Weights of a small transformer language model.
Size: width 256, 8 heads of 64 (4 for keys and values).
Training: 216M tokens, 13172 steps.
MLP neurons of a small language model. Each row is named by its layer, matrix (down: output weights) and neuron, and shows model dimensions 128-255. Each number is 500 + 25 x the weight over its row's rms, rounded and kept within 0 to 999. Numbers have three digits each. A neuron's up and down rows have the sign that makes its largest values positive.
A block is one neuron, or neurons of one layer that tend to fire together. After each block is what it responds to, as a language model described it from the Wikipedia text at the highest values.

L7.down34:447510462495479533484532497495514457486473450472499474474525491494474521489494535434486506459497484505500507487514468519500491542480562485489499473499507472501472469480483502450586489488488514486524543508504522531552483478523502551485502508532483507512468532479514469505511475522484490497530511508501478491511525514505542482462548496510544464491499495493482479514460447473508468530466
L7.down63:501521487482483531533502500481511540518504516506457500504491511521480486549541491511474470432513530484480513540524501509520442522486506489517505522485487491475512496507452479494588458544512521526481508437517493510499538501496507524472471485506513500517483517457476515504475468504529452441531544486507475457486513547489488529503508497540513486479475505486487482501462476489479500515498
L7.down67:453501550519496493511477484435535504500520506518529502476529536468476480502522512487494501540457543543525462502523484482513507485497497468503512490536500508478484463517492443504520481523538485522472498520456503497510459518530505542474531464516540527511471486534496513462521493492474471511481490497493488496441503528494486513500503490524532501479506497529493487487490514522513476548533
L7.down81:471507523481479471467546519449456532514498510520453535501512447459503485475506488479475513508492497541484471498512491496496490500491521472506533532527481515477458512495514505506534499501537504482455492473521532535519451499513463514505470460527527498506470535494465532463528540500531511511502491513502504518472527491527514523510484460531505448489547489508531548537512520516479462516515
L7.down87:450450508442515508516474491470520520538498515522507521478524482474487525474574463511480494469488505501518520570527498454564516494495556456485504507528510527487463487508537494491581472488504503471461483504494518464493478508556493516407475513509535471497489526508511472465499497524472502482472518515553497500481530510516520502535479464534505503526525486526512470531512476527510496535509
L7.down105:490496525490477473502504472490484495559513551493512458468499490493460448519478489488466479485451459457527506503508529497479463511524476493551525500527465458476502506492545479528463467486487483514497513513535479499502510546504473516517511472503478490468479473540514482481500494454482508484476507489521509500547509475560518520494488496495492495482493495487499514538502511527474482452529
L7.down114:452517505493533475468448472464482513536511509506525486466508488500508482429517503510489500485447529477507536474489492489542482519484524494504541495546551538458466466474495455522557450516504473472480504518465501488500517460495495466495448539472523486492518508558494546470505515487438517504484483520463527456516481487501524425533508517507522484513529487580492481550504519512518508493524
L7.down125:466478498496484507542528484508496456526495484481500480514464481514523482498510488498532493492497526545495516488540505485491496508490508487484505513490515473503474438518445481529622516518524523506468430531436490516523539495568516513488494532499490505474486495508511452546481499539499447522526519464472480489486503506528502471494509522507511470522457488467524501520500473514529490524487
L7.down127:456505469524513486496479517530536513506510522518510550508511532469475527545568491530522476427476509488481537489498505517504498528542487511517529480497500526470506530540502495470384469485526482521495506506491524535507523522541485501515476506525494484495465512501491499492495495513507497484528510517465511501513485451480529540487503517495477517522497542499484496525437466507512486527492
L7.down129:490515523561474462505480503533482510499515444496527526514514536489468471492544476513454463510497526481524524509527470473529478515445521532486458498514515519500521465486508528500542457474476498516520524481512559493482521508503494475480475477473495493481456543478515476487516477526539489466496522489514525491483513497489506484519530504468477487531524492484510486548496498504467500489468
L7.down163:464462517506523535504473527499508497452505535511488486492520432488515514476566484502475443519498510523516495528487528526491494495486508465459553466517511507424507502511527498510528467506513518556460489470484505503489477559513508529457501506474458520505505520487483491512500475517488481463492459491523500471515533497510516481519516483533510477485523484509520508540513536492541527478526
L7.down172:515448502540516502505502508492540499507525452523480514480521508481496493526574472525473476505496486503507545476516485464564533488475488517510509530512473513461486522510495504533562478520497456493497511480471478486510538516513501494515456472493492508502523485498494512508442504498525499467510523530497479503514520520482522505498512498502465491494493501526507511501506492482491515474499
L7.down181:487476512477520554518474470481466496515498523537513489478549453476511498488542445513464493507482491507503508535525476487542489507502506473503489500535487536462491504490478473516600465503481529493465512476517553482526508485531485509448474529536506525472461496530495473476515505503483489475491490554480481489510502497527542530498489504513518489500517515521509472494482462538506476516522
L7.down198:478477511508516539469499530489475519475504522512504543465546483463502497505570493465498466493520556500509531488517535473510534473511542468511524514465473489491544510509502449460392477505493476529500467514474495491514513459531453520559480480505493520508492536531529493517517514482509483508529511491452488500526542524514491511465463478529487557464491525495518513448505503482516469516495
L7.down213:471469508499518522496530486479526471525491448485505507513442476534471528552519474504459469539499485523471510506529481502525480493501521537553494480537486508505472497516497456492608492517477505455543484477523512511488466527496480512541527485542476538512472544518511484465454510508524471490512516504516495489479471489509490511479511483485490486484542531517516506492445489455512467521507
L7.down214:505490484477524522495479520496491521523506505502506534475541485525480520511599529519517477551521554481497526509517512462507509478527502515506488488446507512517504511499512478518596502490459524501498475475521508507500472494552508523462433523497462461495495530486485484516466532498515485482487521534495479476481512480481516493556527523534467488509500489520498480502496519494499500538499
Responds to: Closing punctuation or whitespace that ends a list item, spec line or title before a break or new field, e.g. ")", ";", ": ", tabs.

L7.down7:517535511510521506518486543516506503508573548484520522509556487485495502541506533461490456539524514504535489521531457516487469526510521494524517512496486490499486475510489483499536519479502508466495533547504469465504504469477530476501519493504508487502515476507542515544495462488494514483509510462489500473454553510454524519533569483499497505505519482519521530577502495491473438513491
L7.down10:533486486481490470550530478477501501467485484451472516520505479481537518516499526529474499543485514515504528514482495510462474486543498478496509548504511542534493510498460472512560503498501503516500537473504499539512478500481466526483507545480511512497474465491501493473479482521491479489505537499534501513525462535476488497513497481504455474507536519536532460483471505474502511518500
L7.down13:495486468531462508521501534497479525523488456497508548525536491502526513518541507493533517581509509504487543544526492528537488481513505513486477505515522505510516522501500490489559477507540513484498525508502542486467505522478498467501520482495504526469498543494504525483449457491504496508513522462466437531481521502470501508503531511495464479469531435487534466524479495488479510448515
L7.down26:472525485483517494509498525492518475511483484513484484486515490518501491475469543503499466623524533475490481488464512496488489505474529497481488460484498499464501476508503450500716473491478517475505502505526492471505488489546479506419503495486515480513499497491501485506494538469507518518489509488502494491496494465508517505503509506497516514483530475490520478508541527508484482484503
L7.down27:502515540506511495512485546504505483484478468470505506495500491462499457526518507491513501554500492506528514539503506504527561482467514500482467525550508461513503511514465533524484488477527525453530479518510517480465441492492518513478481517508479463550499485523536486510477527499500487474491502483514465514510505469476501481518546471461556512504520508521526494531539480558486509489513
L7.down31:502486530554493479477533448483503478539512499498508496515515475448488532494540477479543443563487498481549487500495533568555457543495505486459504493477500499503530467493478489494533478456536478482487473511488529510493459511526474470492498486504515503506468548496511532485510531507460503521540530548473518542477520525508542478497529481483465494521455501499486518498516527497444505488453
L7.down35:488551541501508509496552478502511510452470511454494480526493487522510559533482462497540485549505485473475515513488511471524500524557503529530486504515463462535510487507481509497543461480519469489488510482520497460513478498494521500455506521491506529492543491484519517488523479468497512480500493411471474505505477528472510475519513484552497482492487452467488527482532538458490527508514
L7.down50:456493533481531490531517565514545483494475526477503499499473476504473509518476526547518481625486448476506540494478507518498492475490545475509540523496530511467482488497510498462554489499488502480417496506509454475489478512500509541483531479469479519499485499515506527458492548478523507524479461462501487482480483508469538499517512493510510490498519518545503471503498494500565492480503
L7.down57:456498498491513467497496460465520506525518481454491505480510423466467481474526467492485459595455542469497507506513492446532499539496533476457446492534499534459489447491500499478626494467493490455471487517495498495471483489513506526510483526493485486475479492494487515498504523535505497470480485524500504470510498489499536488490507513510504504517486506493483482504499536493500472488490
L7.down88:465481535485511463472516496462531519512487467501446498471527517492485441492560529513486504543479502466503520541497498505492505482540516475495500502533482516513465468483550508499556456503501498453482421522536487511491460487517438526477482466487502475480480522487523497466493470526494497459507499488492483452560479518494475479484458451465549504462503471510491507485461471527524503510538
L7.down100:458489497523513515517520526505470470571533513514475484495498481491490476495520450484451506505469536516508512478474505485520487479483516502514504521508490510533500495503503485470335529469457465501490489523488526503518491515505447515586512496494481515460492485503475498480488499520494481489502545503463506492535491489520493503470458534528513494480511506517502519432502516508489484481488
L7.down158:473518509507498468484526503481536514497477488481521531506496519510479505527535458514515491620498515455491493504515506491491454515529562483489511508511519535495519520534505516521567506508494502497484533521521521493458466468470508500453474505517521490483496505515504487490494493477493530527502571471498476465482476498462519504506541500483486497517540481521525489524530512489470487502499
L7.down173:530458503494490502556502517503503475481538526512521478475489469472500491494517502486462494642563480504514533478503465448537536517496524518469531471512524503506502489482483466514680480445491478470518505504495490502510485467525485499499461504502483500515499514511494481497523487501504511478518501486507478501475496506493497514504499522503491530506519492494513524532480509498477469472490
L7.down201:476479522468498489518478485489530513497487505479493535488506517503485512522521517520521480560473494500474474526502465485446444559503530499518510509506508559478508499518523482488566478527486486508510512467515487515498488476483464517439537500507477492492479529499515496474533481489518484516500506475533500528450485468498506538472465466466537499507481463511506457500521497489490510527494
L7.down220:478466498512504486502493518502525497512492521490484506484467523532466525515567519493499490489509525479487511501548459524506475512514479447487458488528462520507499457447516497487524523514521508513508508502484492503502501484489497483501495539507493502498509505515500448449534492515475501495509510490535488485523502499492536465505508475442491425506510508510507498479448458519524478490508
L7.down235:477483491494451479485470493523507490534501480531476511452484494481460517519621467516512506511505516521549510473538511486520481518500501451491490505470496518484445450493538459452449505476471511493467491489532500487505467494511473509495483464493518479478483527546505488468495507550483528485514459520506424493537506471541460496488517497486521472503506481504482469539472461507455515491493
Responds to: Capitalized head nouns of organization or institution names, like Company, College, Division, School, Army, usually followed by of or a qualifier; sometimes lowercase nouns after "the" (station, album, building).

L15.down20:525512447534505490524480494505471496479517487493511484531492478502530461503547476467498516508549505527491495483546472519526458526480492512474491497482459519537539511527503494506510474458539496511462520532528505482509525492506454505536473501514544512501475510500520510515487504470528514532488508483534497516504535538488462501513537511484519516500468526548460498515481486478484530513508
L15.down25:486492524455510478535507484540477504487463491494487485527486485502507498482389499480530518584489481492513453482532519535509518531487528480486487471513479516500491505497486504456524515461539479541491515517522474489514505523496516508499529491505482512498477515504492517485507494506510467505508478526475521457513523468512506487474453517489522491469451501494494453506503499485514460489498
L15.down150:480548496505462484502513493487500462476515471505532480508492480497498531507361518491549537463491532477476489548511473510499495508474483537481532484466515528480497497495498502510622514484487498503478488490551505488478490516513451520505495503518518504470511529526474512501506507462490530480503504502508519539558516500495452500492499492489484503490496509513499506505499465514500508495512
L15.down249:520487504458511511497500475501485466506556473479515532538552474499478514505491480498514479616464435523472514497532527505539516514493514518494516454543478458504511510524471485489605511512504514491510501487504513501548479471471549483459507514509471473509489501465504512489496499515440504474466487514527516500493492462520525498498554520483460456486464512512487491489521533493529483483511
Responds to: Last word-piece of a multi-token place or personal name used as a modifier before a following noun, e.g., Chelten-ham Ladies' College, Mitch-ell family, Gallow-ay Road.

L15.down123:479494506483523517553512547485508466463472525511491516514509494498473473495525482519504521568498447480486490508532545545495493485484520470523501476537475499455512494519479500501506529497470476478521445523538509475469496522508490457469482517489508501466467534479493533475470459489542478493509481514495506480518449485517453533513477517523475482514519537521548479509460481542489528489506
L15.down142:474504524478491517506472459448511457538503486505508539500519459472477484490622515523458492564459507521526509493493492497520495502530529462456483499521512508436496518516518513489525480481489514493509487491514530473478485469511481492456491509560496503480478492475505497478527518508497514458486504527511496479498545458521546514529519496496522500542521483489510519535495555522489486503518
L15.down158:518504476494522519535488510531503455525489516495516534486478500519494451496525518501533473418476502490463504496531506532474508480539475485511499518476518522504492470490494506526368524482484477526500518491484465516492510558558477479426513507485490520526495510500496505460514469462470499492503460460502498490513514495522484515450478511545534487476534463491495540538495481516488536480491
L15.down220:497516504512496483494500505512510413505515504496509498499513489512512502492427493509499486398493479497500503508480500509496503482512515490517488495495504496539488498492506496516306510489494490490497498507517489500524505571507510501352513511504502504506512505489497492510494494506520487483504490513501514503504503508486502510494510499515502480486490488491503504500508503502512508503480
Responds to: Partial-character byte tokens inside Japanese or Chinese names and titles in parentheses (君は先へ…く, 日テ…タワ); weaker on mid-word English pieces (furn-it-ure, sp-li-t).

L7.down3:474485495478498483484490504481534521454523518539508479472523522520495513500543502501484438584492529524506511512543476498504496512498534480496479483471470503446488498532521539494555470504513497475460494488531547497518503488520474529478483463491509489460481509541528481507533536533472472507456502511512439498509499499489514528502510465514519476517543484522549457569506500497518485521541
L7.down15:501467485499464485535512512459466517508474514469452531459471524529510476479521464473493499522508543484522502488481470456526460497472507507497522513498538491485529475501501513494430530508540479511490510516493517491538485564540502509513489456545492494497520485506466486485516518531485499532497508480537492478518488491460493516491501502459491489489463454540462495462459495552464578468469
L7.down46:458519511492503491508518498501445483540540478522503501474465521503481451473581501523489531491535504526529493507541474494461517524485504492529516496494515488461513512518504524530505512496512485486502526544444521464540464443483492526535503461465470449486539519533504503456478494514453484507514512501492527516520488447500483476504493485436528494503498463487479492504437493507472488518491
L7.down52:476477522520498516505504466496473495569532456472509489512498541494535511500506487509547526460492511503522489515540490511497509511493497503528485535455490513493499507556550517523472504478487523482493478547487516531541495485537544512488518504461468454477511475551490506481520539540490536529511531519512514479496488487469462467530498463479501513511495491482477549507506507497470477478515
L7.down58:516486473477467508523522548488523485511482463488524485505490522502538518538503494506509531406512483520506526530465520530482424497457458572518491481528499527470505466486505524482453534504526480490500491529523512491511498490501487493534515492496499481497507433480491498490512509496529492499463454511474480506501483486458538466501462560485510511567512499502529498469488484541499518536514
L7.down75:510446515499507490503466531544511475503470523484513488453497454506524488512491466476485490544534511497506526457488456490523463496544489475536504510546517502511543462525461495500481488477493468459485506493496497478519507546465528494476470539508490514530505478443529538478514509518511504503500510480450493507496506510487499485466521512504517463497484524533467457501499517466541519499482
L7.down77:523532508473496436478503444517488456509529475485529544451489513493517517551482484548485478632520506502522494523503499499539476527512507515478502486524517502502521488503476506552548485495529492473495512541537484487545500499472482510519483505514518511500471526466530506468540474517481522491489468519464489478528516491503543495536520501505511511490542481518473521488468484500520449527476
L7.down85:431506504472495515471483503442510531546487450459519540482477481523489485500535513457506532534485552495539497485525506504479463486485475499506520543480459484529494495515548513472507490490519512444493479498501495501475468464524500540486498512483493500479500445522485509489507492512528503496516503514495506516506497516457474493468551460441529509539499483507487498468483526517493528542532
L7.down99:514497450517491482521491518505501533484514523518475504479472553473528517475567519514524482566462478482511556540487535489515504509503485478484508514530506500474545533474473476495502488483498507508504511525502537468493492499515523531490507553527483491527467472498458509490512519506518497517463519488525484479514471492488472525519506510495495495514492527480514498467526544524501500456489
L7.down113:491547450543502515538464481465463487506486460534519506504489483532469437487602474484497513523497465514491525519523564504485450518517506482462492528519493488495490513522468507490558482483484485508501452455496494489496506454537518454500516534526459461483518473511472507505522493519508498462486489456498489512526516494498440510477510505480509498478529525503486476478508481512541485507518
L7.down166:512544516472513494511473488557521469462464522461448528499495480505511468481512504518553481526494459495526483562501432555490520527486477533487477489522515536489519526497523488505403493464546521500509485492503502503481506518484503521521534510515477510484490461480540503483478514492527469520472497549479487491450542499520501502475493505506508524521486509522520460481515504497491475535510
L7.down169:511492465437505505474493482496487499510487493470508530496523483536526457483552473480485496505508508489507508501502513494525504522491524487462478514519460531466466498511571472533508490483500488535523510492469481504503462527501525521464536492496494471469486465508434529558532478485521460499519514494525498488454535470528461488498493503445529486543465500485504520488490469501521460469547
L7.down175:507530545493497500539474515510512481483499499486499520467487556517508428487470531517485493484515481464525467544518474509508493519475490530509490521541505477507496477467526557473485497461520519514521506511503527541492517520502526458529511490493509464540515484555537461456541535458499507529467472457509501489503476495495487531511463494479540514506466479542519544507490526501538532502473
L7.down219:482489536500514460504543489483497513525487479477503503480470542500534470501524524491495502509486481532510482501525509502525462497497526499474531518452502495531556476501541523485448488482511500490478496516525500494506496473522518520503553495502482483511541486486473492494485493518484511480459547479464526534522520518487504512457534464481508514509508518515512504459508474473548554490498
L7.down232:466475513484496511534496507503482522484506498540481460477483459518495488500604536485494460551494531480485505502493497503492503516486518526487472487498499465459521491508498505480473446430475474491492502507545526542540434464486498492450486491495474536496463489485481462451548490479459493495481569544490473491513548492532526522505533491492494543505513505490527479476500488519489478461510
L7.down249:505547537501543535498484528508503456544485450480488468512465483516480498528553487468492512500514479487485557541509483510469516509489506475490473522493480492516550503546495507502451511508484504496486446497460505468509469534469500514495521511509451527488493487527536477477517556473493518486509473525475493565478481517476514466487485493512502502511493496493507460521531457511513476510531
Responds to: Fires on relative pronouns "that"/"who" right after a noun they modify, as in building that houses, and on word-initial consonant+l pieces like gl, Cl, bl, Sl (global, glowing, Clinical).

L7.down2:512526515522504488503483487485479471481493560496512492526508521484471498517500530473451528534497527523477549527494489498493550485499556525477524474517494494488480481491518464507568494482466514515501517542534546468471447459485507493514466551483490502479470491520505472514525467474475514492483476505530442460526520480494509498514479515501498480511519471500511517477509502541492514496552
L7.down25:519529478483494504533508482496504504545523456492486537490507437519494494477538520491492527408479494499491486496483515547486479483482499486534486529477509493447464493547483534538408478530499477523517527513463463501469493474496527487480484514483562488474521506490510518536524480527532494491534474508477523466496499507519544507479489519482519503485573506498493531514512501507509523515502
L7.down41:493515514484486458452489511472466462473475517461501506499502512467513540485500490485497463497484506529504500510494506545486524526537479508502494520504501498489495492537477519491412441462502550493504566506504482488539455508507517515458495492460545538483533477493495469497493489507544488481470542500559510515513517538483470472470491460519482484496500523488523487474509499516504542568534
L7.down61:519477528505493524507478536475495515500497504512524501456505495537483477503480490464479510611529542522529507508520504440530529489479520527482504490544460474481486508521518492524618470486480465513505487492476492504518523519527506473467530503502498494443493543475505487496491499486466458521498476529514518509502498513488502479512511509494489484516522539496496478480499549527524476510483
L7.down71:490473479450463504502449533548475497475486561475524515521488501467518490493487495521527494584493509528544456492491494479504493500516523488469516517474475507487476494511506512494596478499503520470491518495509500498520500439520552439504486505492485500511509458449535495524474527552501518457480508496454443531495482538519485504480474530514539522490520511509518510508514542493437520512550
L7.down76:487516494476480476522507461510522442508460472517482544470491446501488503537515491521489482497467531492510517508501467494529467490489507507498522500507495516494461460512486497495591495471512495518514440491504512536495508457525474534531514505487533487434482465503486447497520481489475491502520543490520429446524541501473483526541490503509544464486471472498484502469492522516513497433521
L7.down98:502532506480506477483509489465518522537478517531475478480502507469448477510570546520450533460437492518489478499504514546494500545532495499475497507516495451488490475443512515517395503459467516514455491493495512525498490485466464529487532524506495480488458476497470493502467498507545487484519494504481494500447478513489478478515519491490501535535548532515491513528496472495475458499494
L7.down128:479496529476469498508505515479470481552502479535478539511502517507450486487543547518437456564487528453486516537493479466509474480502522499470504531507481479477502479518543510542636491460477520521480484510532455494519480468509478529491509490508477506485498506523514524563519472492513473509493503503520499490525529512508505524535513457501513510506487493529532513490507464492479474527509
L7.down156:512494523481496485532491489524531464459502471481484485492510520503509478486483507554510481525498482468469483509510520503461525469501492504470459500492466483549527514539492527505535502518448516529489484535508485487502523483560516491556488556461488463485515477506472502504495518521471562474489502522475487441523530518528534518504504503556496490500514526478509526508514526479536501494485
L7.down168:514557492481530502481524478496449508487501527478507499507478511484553496504527537535480518511500525510508459526470479501477485477465493540504523469516485439514468497523497504507507485458503517511433483488466498506496485503511549480474521559503529467453481497473476559487474494528484498493481518497475502438524510483532537559481495505467520538500529516484496490513520536480518473491508
L7.down194:511514539508463513464479528504498511506501525499533488445522511472529471471579486516498467547420494518497471491470507528480515489505487477469530512527514479495535526524505524529444544508493525482488445539536505462457497472497524486460490491520522506532531492498505530513492486461533519522487533523505514460503542557528507537525497469497512502486527547512526498526476492511489492498517
L7.down202:503503522529447525526549496546474498495492480522493472532502472514514518497475542484480536492477506466480509528496488503550488495515486498450545532462503494496543418481465454517531450529531487497537509491479533482509463474500481531495499501556511472465539491500510490499478496489490495457523506544461487528529536506479481547538473507540504528517471482546494500495501500470537462479509
L7.down205:506493465452480497506499512479542490501505494522495505516496491483528516516497487514457475532537475501536523498517471474506514479458498472481515506496457530509454472555484478473448482493471500458465503530467481503488461525513459494470481454473437524469502497519481470492535524511492502498515500497512486556507537506510533513488507500482476489537487495486505430490506493492456518515559
L7.down221:524500539489514476493510460547456457494518464525516475498460456484474473510575495511515503476469429467537464451486543465522487554485501489473489471503518519478481465522505529511455463529486550459499522510538473518527498484487456521521487460546511489474480545485514488475484475494518493514472484509511517446489514495548494484511505465467534495562514500487505509507478501498521489490451
L7.down227:476527473512492511478503542471505524507505514494490487502489516460496506467554482495440458438488536521548519503537503542466563532515530498529489527505533492454476458496504495534427500522499538531470533492494485504511511501515532510450514491472468496524517498501487455499502482502513455484513459500495484539490498470529527505547482481507517452499518479482534504508488501499506483493509
L7.down240:528524489531526473498488474455503504495597528547502497498502496503502494477531460513464521528495474494540494521497485498551449493510487503508519518507523493491492518488473486509483497520514500455536553485526493507497486515501524509468515462513507476509494503520493490475528528494467531466491562532563501487528468458509508492467493471430508524484519500528503503509505490552499500507449
Responds to: Final pieces of nouns and verbs, mostly plural endings like -s, -es, -ences, -ents, that a preposition or clause must follow (differences in, problems instead, contributions to), plus clause-joining "but" after a comma.

L15.down21:533514525523515559445515508528475501478518443488477500465452533495521479511514476477513505446497492519501532480494517464483519475505528506499506509500524487516447497553495464536461501515519496522529511493540486472479515524493512512514517472511570479480499486486499520429490468503500497493530499533498498500480498490479498496438459526523500457511504486540492493471441536516495489535507
L15.down65:489514479498489476531543501515477519532516491530540496500509513450506482515628475503515503481546536450524496494501498506523506464490492516523502502457448513536509518506571542530495523514492483517504485499486545494541461472517516513508513530473534456511525508498504507479541521526543475507535557479471476462516478513506492462495521476494504506519498494502447486497516506532473538516487
L15.down74:438534520517505504528528496445489526496507481500519521482512480447465511491515542465523452437506534525535493485467488499480526451500469505512488480473485484527527492521497477503505509529501504461498529525534535493528483541515503500503517528511535502529531472520445514495490524490476475481498527506508468473498524486467482543519543475488520509477515471457533478525514483542481479555500
L15.down114:502491505524516457529490451518514526509489471504551510506522484472535554531564532511488535516536498506508511463515536498493492415525480520513488532461491479523488477524546477499536452515528517527487491483520486491531503491533523523491481517482533450495498513521492505454505508530545499506521451478493505489505472489490522458546530491454492525508529488518505440503459484519482517494474
Responds to: The article "an" before a noun phrase (an unequal, an aortic), and split-off first letters of nouns, like f(all), m(omentum), f(atigue).

L11.down5:483447510511520520513493543501549460512511502525488496490473519499501490522488485468505498449501487504488507505492470491499495484516509507501517523506503521523477528519489484500422456497518535476486467501491495489505485520479510495518521536488495479500518469508508508495542514505551538483499436494503503504455447515554472526498494503448508540543458518462496525440549485488519511488472
Responds to: Final piece of a verb, often an inflection ending or contraction suffix, right before a preposition or particle, as in "tri-es to", "com-es across", "It'-s a".

L11.down12:482476463490466507508544493465521472508513510530545514484496520510502516538444505472438481568531514540494535492494471550497483492518531484480538528533522571473480506512479497504542491490548456465507486473489508434520475521524495505494511498465533506488501523477507482546536517451516507484514487534494494527497502505473449508526512446494564484492514521530465496494493503518550480450506
Responds to: Word opening a predicate or table/list entry: verbs or relatives after a subject (who married, film co-stars, made), first cell words (Won, Other, Total).

L15.down7:509518471507506472483504499504530500497483501508551532450500503522517508489534477479485531485516527492471498503484459506463540471490503509480485516470520506439486496485568520517505547524508472489486516490475473474545483493538472491501482491514452511470537492498504491511474499504511544534477459527505489474501504475516509506523504493430540453519498509499544478535491501497474446529502
L15.down109:469504474481508441513496549506514470502516472467478460466481521497533509490496470517495489665536532461516500525462499495513510498518527496501513515499477539544510473523543488488603520478507474503503507508504479505475507502479503533461510484502486500478457524505546501507481501492508504477486503465493459481472527527507483483504493491549485492483505522474505464443530509514501525500506
L15.down143:458476502486538496502473516494473492473503507474545430465481475503481505525465496460472514537475482475476523497464509492524505489509502503535503527508505558494480500510482508512590471508540489520477481491524477460501521465504469485554509451502508461486530481483482501507485549537508517481528477439528479521497513493500480482549490480521478487527473503518527490472476505503529522519496
L15.down170:501498478485500543489501478530497487541506495520519469470482511486495507495455504511469501424518506524503503491499522502505504484493498566471474473502501497395480484483523534503665497492496519491505490493524522497487517430504505498485515517486558509536498522533489476460504521499477509532455474514493513510516479465503516480509489553488496471518513506499464502507489501472523499510483
Responds to: Final word pieces that finish a split noun, often plural endings like -es, -ations, -ians, just before of, and or in.